{"num_hidden_layers": 8, "hidden_size": 320, "num_key_value_heads": 5, "head_dim": 32, "intermediate_size": 832, "vocab_size": 21016, "norm_eps": 1e-05, "positions": "rope", "attn_scale": 0.177, "bias": "qkv", "init": "uniform", "init_std_qkv": 0.0238, "max_seq_len": 1024, "doc_mask": true, "train_tokens": 391700000}
MLP neurons of a small language model. Each row is named by its layer, matrix (gate and up: input weights) and neuron, and shows model dimensions 0-159. Each number is 128 + 24 x the weight over its row's rms, rounded and kept within 0 to 255. Numbers have three digits each. A neuron's up and down rows have the sign that makes its largest values positive.
A block is one neuron, or neurons of one layer that tend to fire together. Before each block is what it responds to, as a language model described it from the Wikipedia text at the highest values.

Description: Subject slot before verb
L5.gate31:162107108130125117128080132142155118092154118157138162143123173117091099094157108101096142155137168113134188127108106140118138116112116080113123124114160161130125149149138165159147113136151123118123135142128137151127121162143121148146088122088099113082125121157152153157096142082158115139106172149122137135153114116106106167135113109103129113121101113151165113155129174070099109140167074095136119095146138146108127126128123144178123119129161117118163143114128136150129093141106146
L5.up31:109091138105119135126097113135095153080108100127101143142116061172151098124131114169149123116107127089096120164128112182097114141134083141134157102155130143124146103119139156158124121117115139128095116141128109133110158126110135114119108184126114147139185124146120126107125125096094160136174124158095117179080113173162140131151089130149104124146142113147135132140122100084110127165149145153162124138145123115180144087161129138163123122145130094107060105101137119128161109122160117
L5.gate56:130109128150175118157148072125141111109129137149146145122108149183108127103138120140097112097123128123088146120133138158138124123160131132088113086149143109129156116131141140168156128155123126126110134152102141110111146118136113084093140143110124109109159150136186162136117177112138115134125132111150106133134133102103128102153127112122171161116128144130131176171101182149065129158158093143105126100120117148156186131143117128136138139123120111111099137145129157118127136116139183
L5.up56:131170096128145130119126112112130107101149120109114160104108126162153146096106114147109104125088125116100137123083171131054115159099095124128126145125104086127110093196117123114147128128151082118113138172151130081149138135123124143199110080117138164133060138173185171116162134144115116131130158148098135173134164145154145098151093130156165124093157101131140098111117129122117112150126104119150109106138142133130140117153127105133155159114126089160098142113102100151139128154145117
L5.gate87:096124108151140152203129099119133114125130140111129118120114144174105096103096139105145125110138184155134148143110143153149122128160088155135130079153154099097115120126108149140117153111139126138144135166117086147134121099147124097126131140134137128142145079095101129143130154121132158133110099198104140141140150116126170125132132114113108113131158160138155127143092125146052120134091120096138148101091113142176146094116097130140115107129163126120110171132135186114129157128154118
L5.up87:094106118083164145128148148155140133104116093112114098124114123110163116133117105125128138153115151118126140160138147104119124130144080130142143099143104098122139141118150100158117104143177128108150113148111115153153124160120117177132122130103139158135139099089120143142140171143120150124132122140147178177178122066152104105109100155115104131114156113160141109096105151121155170132158104152156124125113153160116172133104139077103111166154145158121103118127165154144122120145164156
L5.gate148:129134116148148122148140139120129106166165116161102136151141129145088111136139098115074154107140113161123133107138119074183105114165072132115131099154143175125173109092142162097130134108145123146122132166104118157112142140119124104160169142151128144090128086114144098119127168131119103166156133140096113136131111082131089124151107128108142114132168110156117168161148094097154124142165154108098144079116142145170141143094131119117117154098127119136110137150151156133137118176150138
L5.up148:130108155116150108139133087142116141125184148118086166138122143087152150140140133153091159101104135132120117173095126128137118125120118097100145095149119102135148125098128134136129084119136116161178091160089135110115152141121117106145106109171108201099162116134155119134104137118118123169151148131147113084182115133133114135123127162153118104097154143132139126157120117075115132131143152165164100092168136090107122107124125125120086163119125143150143096065170108102141152121130169
L5.gate422:128145106142093130113123099144129166137130112113153118145112159139139102085143158136116144107119119148131142164134116109107118118113133131062128126161148125106105133127123109150149061143165110121148156110135125100116118136159126117127112164097094110150158152151143138124104140087189135121080148122116153123107114078086101126147124076117092134081117113105140157127075125109177105086181114124109115114144111098167110129111173168123108135136133125096092154160086135131133101120104130
L5.up422:132174131114141161126114109165137160140117131097142112137098139137150131061128142151117129159080111119138116097148134110097129127121092141057123148139151113091114108115059147115152105137150143115140134127144110161138114157132151112106136152118108120096116163112121130123127138104174148109087112144129107148129144099148081107100143099097116131056122107138110157110108106139173137081163125134102128146116125138139111124116176135115116139146156130093140143113118131076157113125101129
L5.gate448:098156154127131150142150173083140128040120126162126110174145103097158125129119119090134117169141092105113131120137177145162157096112120134107090146191125090129119130101146148143125127121114115140113141102118129120163145114117089097103150126131127131131116178127106105129170140134107163127141102089160130097122104114184152183137119142095106115113095115126122152132149129118157152146182127129121129122087141122096127114114114116108105134113135175109149122126122131100118114090083189
L5.up448:133136104147098100074162166112135164118128171108140131126139176061154103163120120128105132172137100139089136132110091119106124102150128167143113140137097126129083094088154157109101133087154129141150119129121084120102125154128114120096170160084151119135155116152084182128126097097108143099168185133128118139114125167111126165144103143106098107122105112126114121216109138120129127126149156124121088107095121132143122122116136115155096119101132142121159135124106113172110185139126119
L5.gate460:151119132135175135170153109127138127128151111115162160155162102178145163149164105084180090130144107120088139130150148127157095127152124131097078115114153148113099113104146126167157105144127105094109104139096127157128147136188145091072109134152128121151142118118125159131132156116183147188122114109183097142083119147150136130098142104120137117104099133161131142128121098116113120102135155137138123102063094129157125111062190124148082124124126124102114155108133111154137101127116149
L5.up460:092121134137194076107129158133127089133119135151093129157152076127106146113176125138106148062158125118126156144081113150154168160152154139121119120095148121131124124145124127143145131111101125123169112104103133108133102127115157142137121133120098121105174148150137151139147140115140109183128124125138127140113155113137139151160167157135137134105090105059127154064173131116157138103093131127089101135135125130116139143125128151090137134104138158091149156137076124129137135148126086
L5.gate474:147121101151134090135148114111140131071110105130142099151148109151140164127123117144143147142155137100086105106148150164108136108158124122150119141144132156099133132091131121139111116090134089138122140136152126138128162130110097118145098173075102110166135138101127139144117131113140133140111127108143143094146130109080152121128156104112168123132121128099096118162115129127149126128164104078124166106119111115143115133100156100093081105139173150114137113107135154134090176100121138
L5.up474:118123149111126103136086086073129125100153149147133098159162161124161142138117103124108110117109128151125092134087170136123146098120129099114148137113106162096116133135131114155088115133146105118110120169150072123157155151101140123097141125142150162129079133124133148102120133119175092122118145138178129102150125154146184106151144132088156133170108105106119152136071144130108114135134111077126117130103119153144146164121125143152121133117144124093107076127102143147155118151124146
L5.gate511:140138124154101096103113129096128127145144099166136153150140156113119085131141156103111104104151145120142135107094136168136120108082143106146083105167156113136135162110103118150107123103123119154112142084152126150112101125161119107094159089113135134094121132110150136125097121096164141092107137159140146074085140134131134143157106181091154153124153106134140121141106120096114102164166134067140114118107137167117091125130137156146109141040150131134119126124101139138140090130133134
L5.up511:168108128092125169127142121093139152151168108100069133163124153114103138165125137116163135129101136088140142129110153143119158145145180151141145158124139118124109132106128136103137098111104110123135102098133127131118142169132114121124130123116131129144080161082089113121159111116137147090098120128135156115111127128126144104117149113119104099084131166093124058127082096094133133142091116124122135142123126116074175084138094142119087136151122146165143156148103125145084157096164139
L5.gate520:101133082155167136142101122096142156118149128109140104132085152146150112184143114132102132140157149122104146156117181138134107122120128110100099131133128129124148138095123154167102123073157104092115125144115106129106135139099135117156116137129114154165060156126129136096124112095117123111113144152126172105156111132153141140173146119088145160148136101190119095105165111108116145163153062140125144130159106116126131159125124176148167142125128149118156159101074160106148142120103107
L5.up520:143154126136148101103145134132119137145152133152130128163162140123185150181125132090138133144136130135123174124076155131103142127091126123132116118141091107117167119071129146139121124091155138135100130132100141149117122124106128138148190155063136125153146116136144176133137153118103122162114116101139171102130117176131161133146111098130128117132123137140106111126127141118109135152135098153116110119094111133129085148132137124139189149148117142104148142143131122101123188136112138
L5.gate588:156125149119102163140123137117130131128158153132147102142170151138147139129113124160128100143156131079110157088103086129092124113115134096095138119129146133134121141141113157170132128112166074110130112163144127140133135168087119110122090171127103119131164154137112173146132144126133126127101129107104140079147096123154079162117154085086141128104138131131115111181134117113129146108166092133115129149159092110091129097110145111138104144111147129116098128091136149149078159149153128
L5.up588:155185132125116117159141124130158171103173120129102131137159114084131176114098137128130141111124099145089126088118145120157106110141122094109115091121122092145162178121092164136142114089157108133134134146170175135085122115112122084074135104113147148129071114127139104123126137129170151179113161145135133142139101139169114100154126104113113112114111170129099103144111056082152098082075117184106142137139112186121120140143120110153125131084163164125160144089114108113091152054110118
L5.gate591:179126168098108149148088134115145124125175094133136145184161126127118130129104156116142133108145179145071141135082118143098148105095162109123079135141141136117123129099107138156141130102146123130095189092123159129137109141100122100131128138148154139171139156140130112154147074185162074108083107135100147117129091125117125170151133135136131103097115124083107107145150103107154112127148124139168135114085145128173109134136141147153119139115089102109157149103166123139134090143125150
L5.up591:144107131138109094147141117126117147174122133108144130096076138127165141125158100125127154099089166102124150140128161156133121120125120119132109106109127106132115097139141158175135090133175125148165095106128124083151092125172106162110101120155136103114154085146123149159173159134134126154100111127134098127139118126105109137121113119173130146091097139177142170126123103155156119090142141117116167177134129074122119126156147089109117114158175083154107123105144095143118139148147107
L5.gate669:122141144078121106148132166144156169104100145166085096163104168140097148111135150156122152150107144133130158117125079164122088107141131136126128121167166120145158116129165129130117092060114126191137130128141138151109102153126094041154114119093124112150120093127161127140135098087125134127138126146088157124174122126118129125141145112100135103121161134134116107139126160123121091121118132130119147109177114156144183137114095134118109130125099115140120169126126109144134151154112122
L5.up669:126128142158096107142155130151131171153136138142109106190146116127102148134152173139126120162143142127120134134130154132109136081157112101032126121088176104133140146139107082136150116099136152167173126155128155132136127112095111100155154109126084115131161124156112145122131129083132111138100092102138138125133132137151104145143131081140168119128148143131072104135124158151096143103147133171104108120128110118143132141156135147138129172157132128112136137146143110090121149127139144
L5.gate697:137127094113128180105160079133112129110162098115163168115130142155106127129118150122098163147145161111082140130111106135116108121174136115152160112136137147155124106125111147148099102160109116121160127127147101118112150116141121147104149140081092105138136138121093159108132097113142185124170163162116129121132116095176190120144158082140140116131131173089102127144115117098132141107147109126112148119120139191170140116140165154141107147124123138130135156126067154127112130139121136
L5.up697:128161153144110170141126112082120140095202129110150143129102107125121100095123076124108161149128144139133118107114083133131123151143114069125131079129051115121147128149165115160186085097151125146110120155137120146137093134144118111127116127172128144140116111150104141117116103063133140152117116158110142133125133126136111125130134098131066127121126103102101113145112124124128136100126137088133113108081129155108150120129108134146111145156134088110137130115133127135166132133107112
L5.gate702:094132147126158134138124106106137152155114079126180138128099135138102151118171095120078116123108109092136138143102163140134119081110115104186108145123195101136125101144110145147142147143129107152179168164141106126122158095091105108149126144137102109118164133151157154102169131111151135112094167170121142127148139047094135141161150109129108113150131143099106145150144158102137138107151117138087125135138127184126131104091137152141125146116142146115152134135099086148152106151123117
L5.up702:179125153177136142147151127118118145130107122170135124165121129135096104110155155134148084167157133126080166152135174123094121114124087119130092139182148115085137143150112165139174131125142153096160138132132080122150138167134170118126120119110124107142129077158111129131124108086114141140161131102195100105148124105075147174129115100105147128091149124116146097124135133124138147153131128143109093096124126114106104153174092131131136144152147079129127163106116119122107067143144119
L5.gate729:140156100133112121178151137127115128094147134145157107079117153109093129147175099128075125170100181087103131118101085138126168150125128141143135120179117125152146137126148112151064089115140115140116098108157153121079144109112106101124131084112166119098091121117125099158132146114136111129123122120138123127157119136156134140113121144100127105121122096118113125138149137085127143137147117127121105109136130106133140083124134132116099137090141145112150144164112090138122112090125134
L5.up729:091136119128107124112126090124108137102121142137067134120140201128129166111124133103168139150132130121126144105132109136113147112123124138144146104146144156142105133097141082156133123129142135127102115175138147126105088148134136128177130111131105111082143160128154152143160128132187134140155138131150138113088126157113122126142108139126141116142110156144134150105102133137143104117114097132074133133148145117124108148103168148132132132162102148143102135120116151122106139110131131

Description: Title abbreviation pieces
L5.gate123:138155135107116157116150083114145130133146122157172146115119117118095144140146129157070102139150097110097102100131048139138117114137154134074173119124142131143088147117177144111126139158101112121167139134155152140099124126126130109115096141087142122133092119130137165064113134104138190157114127101167180116112158096119134118123111077127159128094115109149074138107147149126130109118138130130094134130148142139132085109122123117130114067120138174117122147116134169116142155150115123
L5.up123:092135114145186149099077133155125134102175130143110107111117133092118159120116155150123156180137138135127166105083140112108141133143152150116108114111150128111130094090120138102142118115140176119099149141113132124113145103123149110152127121114117132162090169110080107152126148116140110120082106141160134166098153139150126151077124127158133118185083080123103147080109157128131135117083154132104131120114151162157133155117081131136119131140151151159155146130172114107130130131120121
L5.gate252:085129140105099119126102146138157148114133116155114120153147064113151120154146168138110117131111129148141128148128098144135102074103173125128132092126151130111123107131129150112145153145118114121128158130105146146120131111173118112097157169105163159166118127111131180124123148135138115132077133114125171154135147129125160104135156099119171142095152184108114123149202158158110141132139129128081171126113132123115182108102096141134124097124133104103123108133136116133125162113135116
L5.up252:118134130131116123155115115105130099138102138126104161164116090083110112167129129134060120116100126140075140133126129132154142149145126122136143113121154120108119154131175097137141156149161147091071115120114135159146164131145156139127138135183118144106158125150075117137094129153121157161105138112163085143169121132116172119095109108094141141115086126158147144150134125127105164131147110120119171104103117149150138139128123129101104112137121132131113099101139104111182149119119146
L5.gate258:110137129122140104166109109123125081172136150117126136120099116183082109119141145119149141131158118133108117118138152081156104107138126173111180127133148115122129134129122153105118152140063159123197142143139152131121139133112124102115152102142134142188142153118146101088106144162155148131086120100135116114089147101163162112141094112143143150087156141122068135108133143133127104148109077087129176143128135167137170131135119160087111105121112110116112127138086159132154121117140141
L5.up258:081125121125091115164134151139160143149091155134170152172112105155142129098119089070116118117103129131121122130116147152086120158108155107106119122110121105129147147142090117191108129082100125113108155131108095117122148133114130121135153137124122140141139138127163108158142092145120102177121111139156099137125160148125124159137138110135150143107119146119071131104182108126146139092150129135184137091098102092091167144135149118155098115105144134130107073087109173157091165139133116
L5.gate311:080114133136072192149127108105157160164136137126135153136095141142147140121138133136145107104134093143119131120140113144106111129156158127173108118158145142143166112134162129114139139075106090134118156117117117131108157138115121123082119146121131139120129151135094125122099120162141149131113139135104110089117119113148153110085140119125132136131149152100101079156122084143123093134112090148162180110170110162167198131125102151144106140114131120111139123090129160139146134089084175
L5.up311:136110151111121144105112159125145145132115141078146110136173147131141129116089100157122130100097119090111175149065154172093121114107123163139136130149158101169157114155164166168101131127139106134130141122113147103150148088116100146111112122134107127138085073135162146116121119130116141122105140168102098124086113124125158108122165162131114122110130157126150138113123081085133145124105113127181149115132132124090155137106145121125119153126104125132114123093116091143142132090138137
L5.gate361:105119110139098107150165139113138156117110125125111130143133125173117106147138117117153159114137128076109116152114126136110107071137128128140171078109115169116135090102128113138091124134135137122146195112107121158156137121141130108099176143159091148176131100091105154109136195093131122100106110150120143120130108118117160118147154083124128123109131124088103147150120162130115134169157147141093119122118142120150119131119104155134149138125139152103134122095121124115160157136153133
L5.up361:109137140163125141144112138114116169106119119115116083149122090141164117148129114107147152141167099091135090149152156098092119099158135139128162132132153154102160153146138111141097133162172159083129128088106154155119180130141170156174129130188128161164111121119122085107178129127113109136121109109114123124153087115141163103107130121125115170130128125125079155144128120109115137134168145132084135107135135129152103184141128134127142141150161166118143086116143125082173134136122122
L5.gate378:140091123123118140135105123136127122176086125166154130104111128191089120142150136103134124138157204156145132177130094117120111096122117141107142106142099124146126083154157115128116118132066124117119114144106101154149123114156116144120099107138085133149145157133128168120107127089136129072117145131162125121127150121092159153104130090105164152132175143136115154125162164155094140177134140136089171095126120116120129132113101160137127139133134101134131103147149151110149116132144162
L5.up378:099166153134133155123125169127124166150119085142123160135137116138139129143127124109109099139094096115126136130127108112140128114135132049159143139135126132072114101094104134114120104102131176126106148167124118150128071113136126129129160101136115140102125124124158114108144105125124144123077073119108102081115155134131131143163119129159123131142139145146109114118134158157108147155145133138120129115114141146088068141108135184109153111157118141134145105138121133137114131123120147
L5.gate433:065116129082152115133092149143152164097133122120133108124148147131140182112155145146117105117153133171167136124139133130158111116117131169112130135166158121144112086145117115119126156095110120132130185185129138112135132109122097106134142095159112116159128093140135107107108107132142121083136127161131149105120130138138158202121129122131112079167161129120133142111178148164131179121117089095158166137112126140132133099093174143141120132128145116155113105115168102133155116121142165
L5.up433:115105123155116136156125097131136147128128132099126067151077151110105178155166122120133136114109143120103142149164081129118166159173163183128156139106137137101127128140130111144125081119127102117133128093129133100125125073126123147130129132102139155136161120112125106136171117141135158144118133140139095104129126104136125083096111070125153135110143129149169111168127145151129132114128120149173124152139122088142165081087165094166097135120156134146096144138147116120154166120154087
L5.gate451:123061161096128122136135131134136110119121148149147149118147147091132140139153151156131116115146122129099138129084092115111105125158118146113158106135102190162140073112101147099098127089134146111144150111128132074153145107129117140108115113134089116148178118148105171090118142150174162121131091134151128117096175096126112125116133146091168143158144147109113120142109157117142140130119145134080187158122150126121133131139121174097110113108127127086074135132148170126116104141085143
L5.up451:105136066125132139137110135118122133140082123149129152121150113121135139075083115101100070186089117147153133157139155126155116123143124150150149146166152122132108125090122141155143149141109127100112161106125116121123152137126147171175177120132176120114101134146129132117128124101151127135116152119132150148143140130100146126119093125121156124170122085107124122086108097066147151149179099132124102146131110158147091133128155144093130139118162144129123139139105128096128046146142132
L5.gate452:070105147146096119139148130087127173156133105141169104141142162127111131180133125087103138109135097124097109123120163106126111134109068149162127107130096139160153076137151104148112090081155099118124175088124151133108174107123130109137166146147092143159135146114081168098171131145097108157096113178142131134129154109140091134164112103080148138121131099125092135135140113137109113140137138137113146129103083164088164124132165119110128128146095126128117133137132134116149128138129126
L5.up452:100145119127109172103119107141129106135127122115138117163124152121149089158139156124074164127131101065106114151086090117164099092133117078134092129141131130118131128115188118127093086141132153135123137122138101124111125125134131137145123107135115129140142155174142149116116144132120158126109141114154105094143119143141100135095131131167133154125133157162160179119152119154105155128129118100160186133146163108120089138125151130114132149106145163135096102134102185139095144156111164
L5.gate532:126120157098150101103165132132132179156127110084118131099166076141177160165112097151120129120147191110119140121082141147167088098158151110098115134093142164142159086123089136161132147120133154125154138128129111119109153130139122137117113159153133082126168126081104179083115120133121120098144110156084099147125104137130087095092164155143134139130139164121124155102132129129111104122118122112135152125138124084115105156167130122129111107059128135134089087109134123100122148108090124
L5.up532:077135120119148152112131097142099137118105160126134119119119171154168116113110109068092136144163110091126133108129095122106139163158141194116161117086151119155136164138086108125114145155145136121131110103126149106131099139110160143118161112109135126149115147141147115116158146141122150134109111118163116080101114081123165141135098149125147141095158154116130103118121076127118131107140113089124120039142110204112110150151133119120154128137141118117131111138122078127127162162098128
L5.gate644:073096094146128135130144156117147143132143111137089116128094147159121132129121186120181160145133179108106140160101121130123116083160127133122203143094144143116145104140128142077147117135119131139114139151135139152141113149133101120122146128114079121141140125134107113082116142143130131130098063144140127131094144086117095099154131097138106129127127117125138156162141153096113121108126133175098131123135128163158103136150105117155125127129135164155147193160115145128092130143123139
L5.up644:090131087119109139139107120125138164142125094106126146128129142139131115131172103086121125170168132102117141147091111132084073108129137125124135152143201154156144107082112114129125094121131143113116175150127133079129119105136142111140160098120183091126101124114160101100194117130144132141100142146126116131098145109145109132146121139115070106163116125143149116162174089161101130118123128131154120126151113074131126133105138136138150119081126141096122120162134108129123115138121144
L5.gate728:113075116120136078145138114117123132141093122120112100157103123147111101156106123115147126150182139168112106115181107121140103119142119078133150115110137071145133120124142111102142133142102137134121096130104087161132120143143099108118123150146111135140160155111131138096082100108153138148106105107120116131113151148134147139133130097140134121136122150122079166097149124131134119106169131130087158122099130155131123121100094112125133125128103071136133113122105133134119143125145152
L5.up728:110102158123119097132083117165138114138122126134102130123135130121116143150163145111136123135135117084147196153106160167067150154146091095132081116081110115138106126156130110120123126121131183124101114131088096143173113135136114151146139104131155123118138104102093137167127152108152151132165082093111114099100093121145114155076075129150130122104150129152122128103119157110116136140112106140157119117137130141127128099148072115117093167092149132142097100073112160151108148081109148
L5.gate745:093093114142117121130105127102148128097149156174118116117124144100144175134173122076071119148112145146090106140114124112121112064161101185141181133140126157143130090129103143140094162112094103125137139126121130142147111108116129120144126158156107122137171138114112138096134155149150139154141143131118139149092182118139146085125146073135144103121146152098092127157161123140112128146149126149119149120123117138136143120102092117125112101121138103125120154087138111152146155152141095
L5.up745:123076171119144109120120125127130136142141115116132129123145132126114116127123145136110127129141149120118153139098119122132126134117142121163147127121135135092127132140111122128116143149116158123086159117126104106124165129115132140082188136182136100147117113130113138103113108125131126131093151130111118099079122117129127171151143088175148157076172179121101166141154096115138152140142113164126138092104164162090126116129179146152124158111126138126109089122168118151088167137132119
L5.gate750:081103143176106114143112103159137138113105113155118144101133123150135142076164162060132152113107137141149068157144125105138106123123100153104092115156086150124157115121129117135162119149106139145112155107109104160118129123144102122140162101134164146116098165135131124159138147105087125131130117189101126097144117133149120142128153104095132131112156158147088118171145142178130149118180128159099119072120161106159106132100124129105141137103125105106154129126116165144089177093146118
L5.up750:129130132064156118108167119123128150117095154088133121144158089113091147113105144096123115147114104135091151128073104105159126122148129115133151127135142140111151105137146095139149142130131113112116124114139129136132144094156135115071162116144159178134128115136177154104113091093099148120140134125144168148138174108087139113138091111136164169154116142160103162133127174129133135158124111133104165101133118140134140153109125111119140129156106137077122070141119114122116103140126129
L5.gate792:111102106145126127111165148112136125146112136159125127092167124147105133158113145095134152106144182199068152139122145110158098150147148140150161137104121161105157096134110122117151139114126145149104185149126048122133171094147117132139147125157132122121125099098153147138161128089102143115122101208122134094096131120098121103178155110111117136123096131102121131169102142174110141146138136130105157140147123097120095113148131131162116155127163094155078126140160131159096161139170129
L5.up792:147136149116154152114120109144107140121130116106101141173101110120167147150094191123077135134114107142140146167085178147104148116075115108126148119143113145143148141169135124090144146113104150135177107124085110118112120128108125185136135133111176156142148209116151129102140122132125103147143052150136120090113084163118140100132146154103151134138158152126107120153113168098114164113085153147149146150110147123134090154160161155177145154170111131150127081118139125152146139143102118
L5.gate821:118148111126152106125110129077124108107139134172101073154146084142146165129093109129108133087102179108157110132091111125151134110148165093144098106129140174104151134118121126115085159122078102149127152133097118129111163108123131101158181116099095098143119121107168133126117191119167108135117123111151150144124148105126151089114107122135166156178105162193150146144115114143152136105148133133112114116121136156131150151106077092123084108131120135115128126149133121161157145121132122
L5.up821:137117096117111168153136116157128151129140069098124123124135156167090102112128080092127144132137112127112090133090148105147162125133139154156139088099094123113149107132124136129101121122165127147139120143131098130145158102175117143148160126140127120108114109113134101111109106129112101118137128151137116145190099127110149141136137078081125120115112124139135133137155141131149155173141112133158142098149164138180114106149151137104117156083143065155121122072134140094137129106147106

Description: Relative clause openers
L4.gate306:159080165136103143146082170107128151141149154103176120155156143120139182111088129120133132117167151125110106125142117122106136146123125154118141133109125135111116120095155123132122136085181128133139072131155162120100074139139116137128103108113069118137125104078130177123151184095155126131103126148140130105125149133157123157157146119106141116092137095161108177139094090141109118114141144116098095106144083159136131116163128150174104157139139098087109076132141135142129108103159144
L4.up306:123107113093137124135176120099130157119106125146097101138149126133094125132137109094128133123107149136102162092107092143159103151150143081097129126159149133105155074127079159148146113121147121143117121110161185106099097138130128087130139142115160136088168119147102110113153090094147136100100144154125111141127094145175129116162166134123148096098110123134118133118097112099140105152114158134146111133104151148122121075157101172128086159142131089104145115160067102190114166145108086
L4.gate520:130127146112162134142156154090106111154127106151131140152123156166126148131147165130143138172120135145119141146111137095110110076104119141142146123153176096112131102118098120128154116135165142132125140135149120136118120132162114095109141128143098147113126128138116102146137141106147097106074117122142125117132107099129138213088131086141146137092134111127115147145158136070105134151169110125138058127117141148139145095146084149194133148116086174110147123151169127156141081118116131
L4.up520:142100127120155072123152148092117133115153177123088087129103130141122113138120103116113086107143128166102110103104136156155075151130158149117131139103112121144140129076129155164125107096127114127113143144138105097118104135086142087151135080116129140101139114133095099163149135135141121129145137168119136107073120131120187139147143134126122143104099145119144148177115126123083138117128111120123083137109115154088128071109114119119134126112125085127126088166107113144144101137190081
L4.gate554:133131080143164152120135087098135085122122169142093157127122119093137152137090154085102108098171136167107146138088132161126114104156154163130146108096127109063106124142140128126102122153122102140118141165110116066116113153127136130110110137109133172120133098127171134123087127119140117154150135166124141120127146134133108139150121074121105117100142118140134119203126118160144131132090129118131117120142141129158121119100126144090069122131106085127106145122146148168145122125147110
L4.up554:118110099130126153099130155148140134114111134086124128125108162144088137128150138130114127127104136139119131134114131142113101112149113128124101141132138127120142120119100141168138119169142065142096128138133179135150096092115138099100159108074124140130157119107107162159110178149155125151127119134105117111068122114098136112138157132100109099126093173150133090151076084150139095113133127097172097133169130120108079125148111140094134127158124118109173111145130137154090141179136105
L4.gate786:104099140127144160131170141124140108116164118129136114126143141163107179125147139123147165126129161095118111113072117158134136122121140123148108097138133133125154132074134120134128095115144130148139124115125092122139105211124100080106128104125125113118152155115131091146128103124101115107110144120154113123126128087109143113132143099086158118126158105100093131161127124129129111113144144118132106130129158138118143118150111118142120146083067127079131161109156130136161130144144135
L4.up786:134154159124145122091097129156119110150092104127134131147118143124112086086140130125104119113127122117142158074145109135113130155138137152142122100122103164135114145066127149135116133130107133141096116139090120117118139130115151087170119136163119117090197159123139099187117141163113129094095128107119170149133159111159119124110138110107160137121129118093112134142106149108118109060135140090158142117136129139098146168089114169074135120162121106138127134128162107097156155113156150

Description: Second piece after capital
L3.gate793:089087102163127142114092153068125152156087143152122115148144103110106120152099159112133135160136162147104118130114123160125107098113145112121127162124133100132098120125141143161131148114127105106107136121119131141134160118115115105124146081157123153128115114077120138098130133086139108119144099169091147122090150165163161122116130113162122129132140120097124087144114109148112093121074112112134140128081120126145139138075119117115082135111128091157102139110131142162142123127160167
L3.up793:113115145113119119161131118173136135126141132123153132125130165103090145117158150138109151116130144097143140121126105141100172114199101192162124092156085132139139154113139139076076146163130107116100159122145167146132112142113116114117136147167154149157106124125137098155138108171111163178151096100136127136149105181088156097111152133147139134136123165136123119109145081142164118139111125122197143139142132154123094121114086106120117129136079134131102144126135143159160140155118088

Description: Adverbs between subject and verb
L3.gate111:140093152098162164114132155128129145078144132113131104155115200116112135157149085125091131102148168142098159137117125146093116128148135082133095133128163175149155140103166130131128093113162110164122100159109100122083163127125089127130133178102080097132136107101119149121137149081102139125103122143114159120136130083144129173123157108109084138092118124133159140169134116112137150116138173119092146100106147116133164103154143123139160123120142106103124116139139143111104161094152112
L3.up111:134118120094121138074120109108142128136122144114110131165141114128132108121164109155125119152148152105085145123131116172140123112079146074157130090109152135132130153180112182152160135137119127182144128123138107131109152144140092121102115172133103076187122125127141163102099136092118131108105134117133130202172152093160116160162124090126143135128106133126135141101136112061113126127143128117107149094150107120086133116135110109133114155118144098109102101103123128155122122123113076

Description: Initial and decimal periods
L4.gate394:081108171136131091153122139132138126090158134119136102110112133157202125158134122127136098089117143150155082150159121131188118125112150122124170144110125176171123109107096110136124138140034127146100160138139104106135120089136107123139115143129137137109118182051116116137137139151121136168149084162138161127098153151159129110154128136175143116100184130119149139105089132163117133171138106157140135129087164154183116101123139141124122133154140126130138136116137106128149150161152110
L4.up394:144125110144116148117143171140120110124124119110085091120077129185104154142135109095112078114159109126082117105102127137141123151114131136135143155144128104120083115142118132094107135132104171107149132130153092121114143165153118121157120098115140187124139174148141135119143140159135156103127154109118140127129127141094166075128095096138113139102161106156141107118153133163157107116109136146162133086140135101117092104104121092136153119097109120150081104144129157125189127120156091
L4.gate551:122101110101110149145125105096144105121144138167158126105127095126160111125165114092113130102161106123160103095099106163149127093146150155146165093139130129127115149116131096105133147123112118111130231097102078098142125113126129124086154080136153138142153122126114145129141115162110136208123143133131136105127118155154155141123132111121107125107133154054116120125115127146174131175143099111136123155104122107100135134116169112078154085116123128129086152097162119148171168154118118
L4.up551:136111120118103132153112092101127139149151077157155117088076124133160128095159089067103125136122115126156082124116108097149131119135146134158158127140125118134099137123124153119125165119122109116112164089113141115167156082110141187126167098115123118142122136151129115130138127164101135138094159086141167138128153112158180116109156131108125121097125142104122091112084084122153150129127093112121128130103072121140130124143119154126137119109140154138132153116126106072131136115098128
L4.gate695:112157124078100109133152156123141111092111127180144157121140118147124101135137138082118111133192116144139186122134125068109125125127149157138146155125143051109100121122129139120090159111119163135138182095130119086154152090116094123129127103113076111141122132132120134096096131160162165124108154133190146104147127125130136136146139085118143116131099126115110112118111139163132127174149096179091134148110108152180143071102144122106141124099152130124103123075133109132088101113159145
L4.up695:111104079127064133148161110158121050133165134169140109123092118089149149177147159124114133138166104163146163106145091131132137119120175150137161132156123110103117140148122152118168147121146131120097133139135104120122092135115143135141189147103109162169177133088114130132090114153131091143116151127162120120116126125121119117108155149113109125113122141108111082159083100171138136163131125125068147146096151157108094137136124135107139138160152092151088148139132114176129153121165150
L4.gate755:087116130113073090125179087092135115142132134142125139118135145129098112088147093123154129098140165150152135116112117113126143106122152114149155137145150085171157116100094073148151179096121136147135129151100136085147073139126121141119101110125146164115122146132119126116131099123100110186118161186139131110059084108158214077183125139136137113105111132130099116145123123179116129111106074145130178116114129101122156129138153118102118143100116113133112158147063153120101107167130123
L4.up755:106115139112099116170119131116124142124102083143133111130114129137130165147168145136156127138120150097132127116121137141133104123152154081186171178133167160140122111089146138111120176129137170147160125092134188132112071118122125119150126145121127104153101124088132127139179121193150109158079118129139152092140109120111133105120114129158123130099120177121119110145157137148090161090130141177149103130188121118142127114152074166080123144130091127198155153132145090147123129116129133